MLP neurons of a small language model. Each row is named by its layer, matrix (up: input weights; down: output weights) and neuron, and shows model dimensions 256-383. Each number is 128 + 24 x the weight over its row's rms, rounded and kept within 0 to 255. Numbers have three digits each.
A block is one neuron, or neurons of one layer that tend to fire together. After each block is what it responds to, as a language model described it from the Wikipedia text at the highest values.

L11.up1171:150123097125101176112098134091092124135143132169102076104127136142093153142149102117112135144153087192117102148154132118148159085069108139129137104140116098119125093134088127148150133125164149158154152128110096173123140130118115117086151103085107154124129136108151124118111068118098176093195148085154120111122141139164131142170166102111159111146123098149132094152113120122116166128134
L11.down1171:141111140091103103117114110130170108091173095155127142137126150154124166153112127141134135137133099134121163076139113121105123124166118115135103110104118084118129138102131102135148130128107169119103159119111130103137127103124121153106118107105114121120165146145118091138145169121068154135143143120150168165149096158111107114061117144115096111128127138134113083149116152090106118115121
Description: Preposition-taking connectives. Clause-opening words that expect a preposition next, like participles and adverbs such as shortly (after), due (to), written (by), even (though).

L5.up353:113109106084102125140148108095123100150126137098053133167128111167114131114099103140136135154116101139102138099093102158120108134137071137145137132181133141132153117076120124076146147093132147125155090132147132132115109121117088128114101134162128165131138119143167133125119102153090115100130132141098135144123120140182131107150141135114120214100174098148143110113135131123154120159174
L5.down353:167146097113133137147141105155105170098136119151166127081097109142140156181132105131108131133130153151144125093156144096161132168116073132154131173122139119136132129151100121155141068143100083187118110133146139108153139139158147102143102146150085128096102125135094119121067110130164069152090126126132145145132146161122079160090145119109131102118175161122082152130116131144137112121074
L5.up402:134093106097112125170134129078132094147115149116083123132127134092126119159114060141135147148070130089127125115091127116133134149139098108084142123172112129118108130131131118121113119141095124141150167135162130121124143134154142090138111120137180153121153091137147141129107134153128135145126143094168123115143104109139100143129147118133098113113159160127172105121135081112163110136151
L5.down402:145135143088146121141173130128154087107115170124141138149133100124113157152137089157147160127107130121106139154096133163174123148096083126140133112122111155150087080116126127127137134086084125144126133106149165161091160118109131107114082157130122150132140092103181073131139164103097129168104121102101125125138112112183133135177089134101114118128124167108120103110123089127133099152121
L5.up757:099101119170078180133181109152097141137079160126055136138159135176156089125178128158088122103125127112114106117099107111147130106103088136140168123161105181151097145101155157128113130120140072123134113121160147098140175134131115074123124095116152156141131129151127126137125112149148153133128091144113152100174116120148116102158121127112139168130133123102150112123172133088134112166156
L5.down757:150146093082100160112111153089160068115127153146135134174120094151160117108123093134112149130128134129144131137137134200148143122133095144130100145118119089138124121160123079098119100127146174120128122106111164142150116124172111168160103138133146114105125143137131106152152128132098125197145133157122129157105145163145149082136088119176135135122088134114098088090084105106180125142138
L5.up1444:142087152115091110127137114120065120159098123137126154102131157125116132115125118148119155151075159121104127138111138071156110117131089107111127171159075142145165151157109141114120114135119121132127158120138092130139146118108086094156133132080173126145144117136143132105081113084125122114119116128150133106081126179139079128097111177090144130108194156102156161105146133101145083152135
L5.down1444:145098119124104150169115137110116140109143120137115089138140135138157119157154141126128131151108126100135102118112143169112147143143093191113147129152139123151158161143130121132153093101079088111153171115142165137141159105105137102163116112108155135164102169128147121137123112133126106142136122111135136123109113175155121137159102102165086093101170167089121142142128117104138127160153
Description: Surname or initial start. First token of the part of a person's name after the given name, such as a middle initial or the opening piece of a surname, e.g. John A., Lou D(obbs), Jim Math(eos).

L11.up78:122100124139091139139166112107194103130157134132128127136139088118117133120158113122134100161136120117094098158084087130152138097150146111131104140114128123133141152164121126140131103093127134112110120104168121126119124121138130131174139156123131129150120129110147090091111146165104155113079135102147163099121122104104120143128115119131154144123116140201158116104089171094109131127091
L11.down78:135114170147119112168136109096130096121090128083110146124113109137140124160136123156083123070166143172134121107168142139160163110153163141119126129121135115171118082170117114146127150099143126141114149142156105143152098133153120146130174169100153166073115106124127109130146101159120132122118134114152143076072120128096083132112122109138131124152120130149139109141191116111126136114110
Description: Word-initial fragments. Opening piece of a word or name split into several tokens, such as vic(issitudes), reg(ister), imp(roving), Se(pt), and also Cape, Santa and de before a place or family name.

L5.up270:089075151084169160125135106121147143114144136149153091146138122108146112115121156148150141125160115109150161113168096112151120117120121120169071134127111118142160164097091170113168182111089122124123151128129119097114120131114143160135164125121115115141147146173144135109126117118137142125160140125095099118125156142090111118158114149155108099141155167128130136115131146142098153133131
L5.down270:136095156096166175125108135150125142150097149157091113159088095131148091128089127118114097125098113115132137095096163137107106143154082112116114179142157149140150092084091120089139144154155148126163114104152126144150096102097145113113136154092125100109112174109135133104152122144115165194129126142132119134092168139156121156138134100084118120117137134157126128121129113103153168112105
L5.up906:129119162162173157128145106109144122137142094118138108125138152131136117114123109103073104132138155185123117107131076114130100139127108158122132152107104145143138095150143121140124165094092136126086085132084120105161091152136142117160099174137179134108167115097130155151101193128111172090142163152139126146131136106116142117115130077129171170094094152117174114147154121094128133117097
L5.down906:097173119100155089097092149110117145115114138176133073120121145128130136114104117123143128150086156133135166173157163149150146135107100142127132149153114120147133124119136099161135154095145139154145150166135099140077150093119123165131121138089099127152175115120111154117145113166116110154136128129057146134098153139153144104141136140124172093117120079123117103135098125175126158107117
L5.up940:119086124102155082140132115123144149133153153109160096123110137090143103127155137142094128091118122078148111084146120149138137159116120108076132138129163130141084189164132152134156150101056149109093131136107117128120159136110123151130112095128188115121192100091105102076131158142144123130125138182139104133141130170092108114159091111121143121115150085111135154164110107133141126136151
L5.down940:099140176134161162142094138118113088125120175078139142102137121101140144109120153129140183142048148161129100125137148131119138123151120112126122127134131091157181102099133134188128144164138112122110141130131123135168092134100150139106140144099133138105166154115101101152143121124121115126139138109133115144170126151111138119102135151127140113076123102117091136146118112127129104095141
L5.up1496:185176121135146150155162133125137122100109149147151111137126102121132101101143137118113128138129151113119102169103125098103136115117109153084132142154123173175154127139099111119109133153111129111095098170150130156089125163107150128175090123094121124169118158101105138096129171170132094143113140152134120126078145131112165119144132123090119156077119143132135051112140143145112139136096
L5.down1496:085148119126146125119122108152135128140148140037137074161141125124117121094116145139084086165131130154159110109136121106137097173113133131105117089134174108153129175126134163120107145157120165071154149123081134110113153146169131117121114143114123119100159126123153150113127171111121132129126122107103064167121148153119152080130124138146126110142111145161080105180171114080181106090095
Description: Height and rank adjectives. Adjectives of height, level or rank after "the", such as highest, lowest, higher, tenth, best, plus mid-word pieces like "y" in thymus or Phyllioidea.

L9.up325:150099141128135140145134148122145145054124169136101152083127131127170138114116138125127139130131134113098170139117111171123107152144145153145148142117114133140089113091094138129108164156133132150122096127129120109158112099118122127158146117114125125169122122100155128084171135197104114125094141132117081093158073133128125123096144145053134097088136138086125139070137125118141115146152
L9.down325:145109144106113132132099118182102151114146120101143092134148084148148126162101088111129111108157147116116164173119155104072093139160158139100146100129134134156167134159110138113108143139141141140134090159115136113117142131111133105150093124086136107098143163062077092180119134133198126138135125142091129120131171137109127149093158117136120147122110141132176109145114172152114089115102
L9.up628:142122148106099104131151163165138122084143162133097163139145135114123142174146105168132109150146131107145164140126119132134139122126173163152156158115113101172133137102075115166112113141125091079152129150111165089139167124128164147109130148124134090143161109113148126096137120112142109146143113165167180133143101133123108179135129073123134096137146098138164137123140114144156119129142
L9.down628:114136127096091161126119166138103111069143140125140090104122122108127123133156108102135149111139152154146131122130110152138129126096167146148139098103133144118130098120126168098161118136136138096123150126093153117143130089125142113133121096127141121094083127121149177107154152171132123109114147116150166140122140126138139150136166137130101123108136093145136080145108101151103134095112
L9.up1015:137087143103129179075106146145112117133149152151146099132102106117110133132125143146135172100101124136187112133122125102164108115130107172170124154132114123158119143124128123123131118134142124088109139135096138138112129165130117111139123121122100130165152182114121114124109167151085089117096165130170095120110166152146140138081146167169122139164087127095141108122133115155122110110142
L9.down1015:111147136168106144167145088109170127133115140165107127118140126139147103139126089098112135152104114126127162118172137138100122143106071098086092139112151127123139129122129143163120122124111132136134175152169152140166182136119073137129139131144176090110141098100131128115195169146136091148093150131107116151148112172106128092112114132061094171140105090097114104130157113096165128144121
L9.up1402:108132140121108148152121106117126135124099156126141134147097072151162132136160168118158103156175134125119092128155063097114127153131129129145121137146119082123095163131143138137118129084093116136171113128142142108152106170155139107098129088116122143149126136120153100109132161122108093188114128132145138107133110153140127146138124130167109127125164135101178113101160121092156109182130
L9.down1402:108157075111099147158140161110126097159146127121114134101117114080119111106138131155182146105108149103172112073096133155140128109124154137173159110125122129134104160125139185107105159175126118131118111108105126140108124151105146151155140109104128066091084134138135137134147120146156184135170126142146138166090128125130144121133134155141128094131080107161160132137113128133093153108142
Description: High / rank adjectives. The word high and similar level or rank modifiers before a noun, as in high school, High Court, highest honors; also stray capital-P initials.

L11.up302:097107149159111103094131082100104098107116154145118116148117138133122143139110118121151148191148093124137149176155154091153148111093140113127112129140101146109133122112109090132130153147154090107136148141114135158091141124095075137096148141140111101122129100120102121116102128115128146145115170131174146097127127145110094109136116115121141107177121174130159125136103130132123104082179
L11.down302:123163131116139163139097131149137089150152150136147124150108170100120136175145113142131121106113124137090135132180128193145092172146117097126087173121124102129095132156124154149146160152134175110122152107140109110162112126196137121107118109117118072161120146130121138133098116143130082108135133143098153161137127149112137146165196151130101092134123092158152126122130149162121120140129
Description: Relational nouns before "of". Nouns that take an "of" or "for" complement, right after "the", "a" or "is", such as part, son, birthplace, inspiration, brother.

L5.up246:126155130104133133095122137102113109092163163107109133136149134172115138107134127188096159141098115127121118161116125082135177171151122138159121129130103111114076179108161182148114133101132183084122088151117149138108134146124093103146122121095146122118138149134137118118144111108117161139108097152128124116105091161147136160139128161115148117095123087105149121146140172132163108123133
L5.down246:145095112151132143147104146121131105150136136116119096115131126138146127177127133104092147132126159143128183119162144137147145117143112137153135129136133139104096156077133137137166142147135143109131137110158149124162118121098129170129132107156125164148168141132155108113156123158132106153115118173112128091147110116116102156083101129122139128120143103140117109129137092117115150123121
L5.up405:129110092144136131126126099120140102096131126160150128151143107143098121138136119168094114144166091107116115142115117129103137116153166085138129120146163101114118178133147104078116136095130135127126145148184099087099101165115151097148135118111150076217130143147134146143078144127111140117112150138141135131095141133138190109133137090133154106134123081127130120134116149128100124130116
L5.down405:116179116085122136116149141114087140137167120140150123159147131149148128137150090140102107109100135080111122121107110080107103133159084091134128117175126122138117164107123152092166154109130071105088136146137165128121176117144082124147112121178176176162153134137164106105134105107144115084128134145136151072120129146158130163137077090123170116112130098125126110128115106139099107130136
L5.up732:105108109146107156084166154126123163079156112179119092155119087100119145141160182098110121122119165137128113100088103116099130129115107161123113136116120126144133132127137089147121154143126139126145140117145098126126102090134111098118159120134126123174148165123123090132140128140154122105119157170130149161119189144117137150090097083105160156126139127101125166153147174103148095154112
L5.down732:121139130106157076138114107101158139118118105102120126088159156176198127159129121132143120174165138136138132113134123081143117095110147121113090080092195182103091132092142110088137135140146126114183150166138167104109138120081162156089112125108148153150112153093141120128130161132115124124188104111146146085128147125107108128115106176120126125163135083149127095167148115151116121144118
L5.up1474:122110151165129147115108144104168081115141143143099135134136121143101111119130173090103119164159157094089128141145128066143104152109129108087152139103114119106144138082139144141126170108120160154146143163140172118120121106157110099145163139133156129150128161134122149126144097178161168132184118124130119116121130144119178128147122097150154125104140071104138119125124191135134085101130
L5.down1474:134123141157162110133203160119142150132137122120112114142103113123120162140113097139096115140136166134082083130137123155166143129119112128128105141145126146116089142122117136093158135126094137114126169094145138120112126107160129127128121127146153116087168151144126092106170121151109148078101141122138128084123131101145164140161067159124144093124147126157170129127103134156110139103112
Description: Passive past participles. Past participles right after forms of "be" in passive constructions, often followed by "by" or "to": was replaced, was abolished, being persuaded.

L9.up627:163138145112119094118136084144109139161123136130106163159126116141119158131119102170133142119137124131087121126128104150156107128114114095112121093107167160113160122113162144149132126118121134107125125129131172092127137109142138136100148154151157118074175162145147130108136123129111120159177155106139175156101130160153152092164154094086129142171108127102084096126105141192133100119137
L9.down627:137149146115130114120149096131154096126126147109103134133087155147117156167133147096133107135099122167159158166143153101167127101131142160118145110143095143093093118164116158130129143132137102138085079137106134110170123110157093127098118078152103128122124105112089126128157092101111126136109166153117088068116110147159126154155124115119132112062161142138119103120164121130119127150135
L9.up678:143162131115135104182122141102118159108159147157131133131120098155132167105104113125097174105153139127103216125128156111126141157145114129118131118160112104142149118161093088139104132107149160099149113110131126176143189140169116144135151155130168104110184163131132119122113131120110175170125134133131119081126125149152164118087151139112173110164121131135127154104102119148139145122174
L9.down678:113123193140120168098114068146166139086113113119151113135116135096083186141126107171120106130139123153133118153171158085120120147154118108149122132095113203150116138131123130130138119118112142158121106168127088063091077153119141141139148141118136104141098094152137123104167121133094112142106108093122112161104077113131123173138103133154096134109101132132100106184165130132153146101119
L9.up1027:127097123100174127144118131127134151070152165112120090161156146141142145136176126101111088146113168122083142162134111082144117185124139127114131135134127121171094105108161127097140143118105165111150157142134167163115142145131115100135150129114158101107151144149113141109143038155172138143157146167128161151103091156189140126156116107090111105135123072143139138097147175134080123102125
L9.down1027:122137158136112130109136113202160126117125112116138128162119126102120166149130130118132152151119127113124147128172122137093120110150131130125151130134109114116113153108116119132118100102162091143133157133142101086159078102152128129189117116143125118063131149122129149110139125092112130152154123120132150095139119105089140155119119148129170101128106128095150144103103116103141117118123
L9.up1041:122156101108128107122121131144116167060151138144055154103143106114121111142142152129147159152107147120148143146066112091130135160107118122138138118143088141167131152127165076117138121097121119137148111136128146130095141143080109166087126113091159111150140143102141142131123092089072123084111133110156115164138098203121074149114151123098119130077117106092127149127141139101096184171104
L9.down1041:144136093098131131120113148128127137109103081138151126120137140145106068095141146095122175120133156132122156110125093115098143136135113168103103122184165083136148160125089132133204142102134105176126146101134144087117159141149082137124133096092085134124121119132105108111083155140080130126144135125133122087106164133145135113120158157159128117190113113117139137084127130135109156140196
Description: Passive past participles. Past participles completing a passive or adjectival phrase after is/was/comma, usually followed by "by", "as", or "in": founded, developed, succeeded, surmounted.

L11.up859:130138113147139139120170123105175160140093158127179141110129152134130130177146156126096131109120111120112113171163147148107131077108059148151103121123145126080120101168108158127121118106171139126126115125139114155173118157111150133166168177148142143103114112160128104134103113109141139131123131128116114065109155122085148164120140106177137135111206147131159105125127144108079144106107
L11.down859:139134127101136109143160069139146137099130098135120135126108101149130130102154140137145150122137150107105140098130123170120112073130000113165152143119111149160135094108147120140102130154148132135129152120101128103133141114165119138114108104112148126129098122134124144145149139185118129113132115150098177156117120137094133145122101106129131129105255158138134125144100127122136133112133
Description: Non-Latin script byte pieces. Middle byte pieces of Japanese, Chinese, Korean or Thai characters in glosses after English names (貴社, 誕生日, 크리스마스), plus some month names after "on" or "born".

L9.up80:141110125144121096108113088134138152129138113133151127146134127137090156140166163093110143086128101117129078150152110109147132130108107159120115149127105110132118157148099155135104117130088129104143110115122138131118139143137141145086150092083135127110124125089098157103137122153144134100089096136164136078124138118104114148126122113135161109126147187147138117082174096117177125106102
L9.down80:172130147148160101153122116083156115171118136158119097136139119123087125156170119113144107118084097134130168144174167137168137139137117111121128122145151154128106122133146130144121131150110129143075115140131103135135153168099104132125129165114169136109155123143153162130128104141174142144107103122172169146109121089086153124101115114115127087112133130151131148168145141138085112155166
L9.up195:112087140158112115086108141136157083187140125109121112136146110123129148103186146117111111104087137093101122122093165129132141084110102134116138116173102131105165181175076141136063086146122100125174101140130127121141154146126136131083136117125126136122115176123206125126099161155122162131124145129154108069129119154132130107109118142170092129082098125114141110148138087104141141119152
L9.down195:143150140105145146099127112127173145104107118100113183154106139106121120153131135154119098140169130128115134152094094171181182088150148168128103116120133115137163156106091131165118098134132105153088149148075152111129090149108142109089083122152148106088136148110129125138060176139128124091123103131099120130078114097129137168119175137143098120142143129108148086126144161094140144142088
L9.up513:096135135125097104142101138173140122156142126159108106146140126138119130133122144131100110142120084135110127104129124153133139083067104121150143109104158122131153104112110096143119094121144141144187127168137156115161104124143158118097135120158153091180112135156117124146122108138166116134046145115153139094071139128118104094169167114144118108177159150099160130120162129119086120125129
L9.down513:129101178152110122106113110166153127143145147117135136162116116108141179143176102124140143151133155121106106128134160159126136120137103094158139114139101119141148145132126192149096119112134089072099095139147112081164157114153111115119137134140095164126130129152126102138117143114127124127124139097143118104190131127099108120087073104084146118071096152149144130118133189157119147146143
L9.up1219:138129123115072142135155095141151123139074100129117132148111106101074176164106129150150117159137108107112130108110117152120199088084125113161138141130107156137126105125126180144111141149121112136167090128150115121146071147143140184126114140138113087131113131109126091147110142146141105135090163137103089132123123105074118127109094135156122103105091170168113153111146131119142154126128
L9.down1219:129161124167114132127159126126093146107134154166144140126111123120117145153127155112113142116122153128156128128124155122097102078149171122108133121105119141086111135118119113102133206120157082125078150141129135124116113169114072136154121114141134177114160133153153135122133154135129144180143090130129180103155155118103106127141105125137178100105113112131136079101079103105114085106092
Description: Abstract head nouns. Abstract or general nouns heading a noun phrase, usually after the and before of, such as alignment, influence, presence, place, composition.

L5.up235:121144098140087121093119137153126131066113113146099126160123145150164117127131148096176137158145104171045105113133113126141126125150110143125121134142139122115129134147088088158127130133110125109119118060141140085099120089154152135097148112131130102168156113155082154120154183150126140084121167142178129121117127098116130106144092113135130099156131108169119082117099114159150137145122
L5.down235:138156121150112151156153112113147145142093090162133127177112105112134115114119096129122142171161122103106142123120110144073089136110133179162098115160126104129153171140108137157165110124160167102103090114153104157102131132120127112082145113127141129109065121134150132101138093103131092121108167153135123156078132133095123104143106116153103139156124111196148149084138143137122129136127
L5.up506:156127114170105149115137156130113131108106109133143152110158166127152134106148090155127130140130138140092143132108127158098119056155119129135135117099112086113130107134102119126113142112111134106160150132152098130126164116192142154122111158148149085132099103103109126060132159109087077126108125118130129115149130127121137125128127087115149115087150110163146113119138129132119125143133
L5.down506:160101125165129117140096130087122133130107134153107177175106124127169139143134120131125121147160151119138116104075144079124094146119135155151121191127109125192156079117173100128169089116141078125140118110139108101111141102095116107122104121110117113169100146086131121124115131135091099116115125145122095110125116148143106116084135135165097104109123111157142140114148124119173132120149
L5.up718:073127136116146141119130110117161152138099091134098166138123098140154136129112126114173169117127140156087133149148080096136146119140125197147135133148135099153115138125108153178123133152135121130090117098140099104110104107173141192120056121150137103116113151145125152111115174123107131085131128155126106146120143136160123156136106081120141114097111180131136153121148146190112133105105
L5.down718:122132144116135095133085134130122165079084138149091113151100182125139141142136137106151127141113123144104142127116136124151158137159141090104141129142133157095129131150136117140121133141112129084164129079112112149165148100173141141151142130129127106103109143128140086085119138126124141151130117112140098120050089136128167106164136138153164113139132127152142116094150122146142151085107
L5.up751:156124126107137145133155165110125109109122133144147140171139117157126143116090105143119113137155138111102098155115120125148118124164159172125108135125109104112161121104161148116147155111118116143161153091152145148096182128153180111166178130094096139139149108147110157141175097114161165102165153088157107118117212131076138156143105099130130142132145122160073127069150130092148109094140
L5.down751:116154073143113124153120131155166152114116122076112132069156096133112103140134154126130147175113131163092113116137158102116153171161126086119130102164133094172164119163150115113108104132118119151099125119164118115133131163139168166146117126116138150155136171131094097133198152164134139133094093110139138140072130107175132071117118148092161086152120149102154104097122143123087103132136
Description: Mid-word subword fragments. Word-piece tokens in the middle of a long word, right after a prefix or first compound part, e.g. in|con|tinence, un|mar|ried, over|c|rowded.

L9.up816:127129110137147123142131119146146164120131149092096130135098127163136087138115137076114137171113138140087139069131095151149108128124150172130167171100136078116110125136109138085105169144180118100101114113117118091149108042116139130095142138145127138105093115133156154123141134093083135161115153120120121067138138112142162121121134123129141108128114182163088115131115144109125115158111
L9.down816:117151182156163161133090177123118114116140144135107100120149095120152166120187160113105163117146119146120138145124098095115099171143154148157156155117121135141175137124136134108096117135137072108105110144153161137106167148127094150112144151176132111117133118179109127141155114136113070122149133150144105110162155161152168128148108144113087159137134142118136093145119167150118113083127
L9.up959:125109158134104095157111089098148108113137129105137113143136164134182143078123130109119116154123092118125117151112121151118122086168138166154105124148183126093145130108148093126136145080122138107126137129125109127103079092137143151147145128198111119136109131110120145088169100130106136115147124167136126083097165118127082126164143155169141116104101127181128125104109140138119136118091
L9.down959:174119134130130127116118127102110150124124153106158097094151162163133109126120164111102149168144111136100136165168099129132062123137081141150076139129134121154122131107096144128123155101096155093115118097112131124111104120145151130136117121123127128097101103147116125105166147078095140078121102145132149157105122180116164113109143123131166140130124115154141150112132136148140115119102
L9.up1155:159116155101072094122111165142167145131148149160078136106129144138117097127106120127159100124120101144137115106111107168096128105101147075169128157129145119113145114160109120106131127145130106117117164111145137101158122116168110122087170124110180146129131126114105111139168076153125149141119154124148088099108163175115139146116143137114113128132131129153100147136130161137119145171158
L9.down1155:118158144148141140135163131120099139076126114128083132150100120113120087150083159118123153121160108084115109166116150103162102131132125160120118178121148121141102099149110113133131124132112107138094095153154140115150093093075117140156150140162113155121068141124119123137131101117152120136109150120128149131146102118142096155106157121138152116160120123173131110125125148110159103154106
L9.up1203:134121141105127123151112141119140142131146135105129150138141090185149121149142093120148124138149129100142088101094097131111109119128124118082110137104127112165152124116136145175107112121133163087114162167119090120120148123153132143107152121157121115122098139144151141144150090095129107092141133132169182093082108136111116104092143166129144130142134079126172134154153187162116128116089
L9.down1203:103123130138146111155101128169098154083077144136121122130171158127133111113166126116183146126174141082133084157069096138140100116126144160128078173124129131150142156104109119097094146106118134162148122093133163118129162119130127110085075117098127114107137137107149126164150142086135160113132084128153129141110135138100173127128146124128139108102126082129126109152146130186114091173123
Description: Word-initial prefix pieces. First word-piece of a longer word, especially the prefix dis- (dismay, dissuade, disavowed), also pl(entiful), d(windle), kn(ob); occasionally table pipes.

L5.up29:131097123142124086180138096147160156154100125142122103121082124107105144148115125165131138127100132150120159126160098105167112071108112158114129136132128130148172107114094118121111056059121131173124158114102140122140136139133106141114122123211144114116135170113156143136165126179139118147139141115114163141157087095130095127119125095148104128106123152130145119118138091117122126174115
L5.down29:117131101139154160118132128122166136149135122096129139153141092132149133170145104161149162144123154124075148082146178100167181138099078143104103123133113122148141147109158167142136092185077115119145136119153146133120164147111106130168151127159090134128119135158132163115149146125144128134113109119124123113135113134144129127115110096156113104092161102121119145153141108078082136169101
L5.up812:151115129117155094116150099172130109082166118118152145172115127172145122184100154117124115115148096084139105115156114118143138167137155137091162137123123148104155110101086154160166088078150141163148137128161077123139141162107143171141117103146090117092127110129154166095136152139159123095130139120142109173140130131125142111071131124132155112118139127122114138117108095124118155159099
L5.down812:117146084089113120092141152156118126121083148129131099159116109130131124115137130124152091120082098150130127160158090076097121108105185127131109121077128112135112168124121129119125147152126109158107118160119137117146134167129150129120152134114149122067104121131128128157094178191143124125134125144104143142172123082156160171150127119139145165085142129155135147141142152116115113141183
L5.up1140:099115099105131114156134167089105158112162167116142140141133139132136108138144123133134109156137124149143118098140127135138133103148139157137117167099116174122125159120131167141133133157117112138111121114106150136120140151129166100141150155156146107147126114159164070104117119127128115169113115094124144077075124143104191102146108144143161132137102102152140116116109148143101142135122
L5.down1140:105106132133133137158170153112108139130142109133181094121106168131147168122122093123154152145068145125115108099130117145142147087114168139134121126121123126120128149156120131108141147121169091150095100159082116180125122194122116147139140145149102167127098128143119160169134117087138149112149156106156136138163127093124132125141128132149120173116145145133079115115134131128193134090147
L5.up1396:111096100127106140115144115139159140128129085182154075139140101127137116124115110139136079176109122152128136110093095125127150083093103121107119138128128146149186112152129110160131121146123100154129155125141118138161142088110076159118188085114137076155103141115142129117130140118147132117105137138158126128116145106110111171102150149146095148124155103106149121125090112125174075137146
L5.down1396:160110169153114119134173127157135106146040114114140138151080097113139116133121144147120141143120157119121141154127177171144100119139105103083113095123116142121122108095122158165124100081133132147141155114144122129177110122089133115159115131124093109127081148151148115169145117125154130146148098099054158120157134138150138123152122173136129109134151097117119105097108145136124150114124
Description: Abstract noun heads. Abstract nouns, or their suffixes (-ness, -ity, -ment), right after "the" and before "of", e.g. efficiency, courage, breeziness.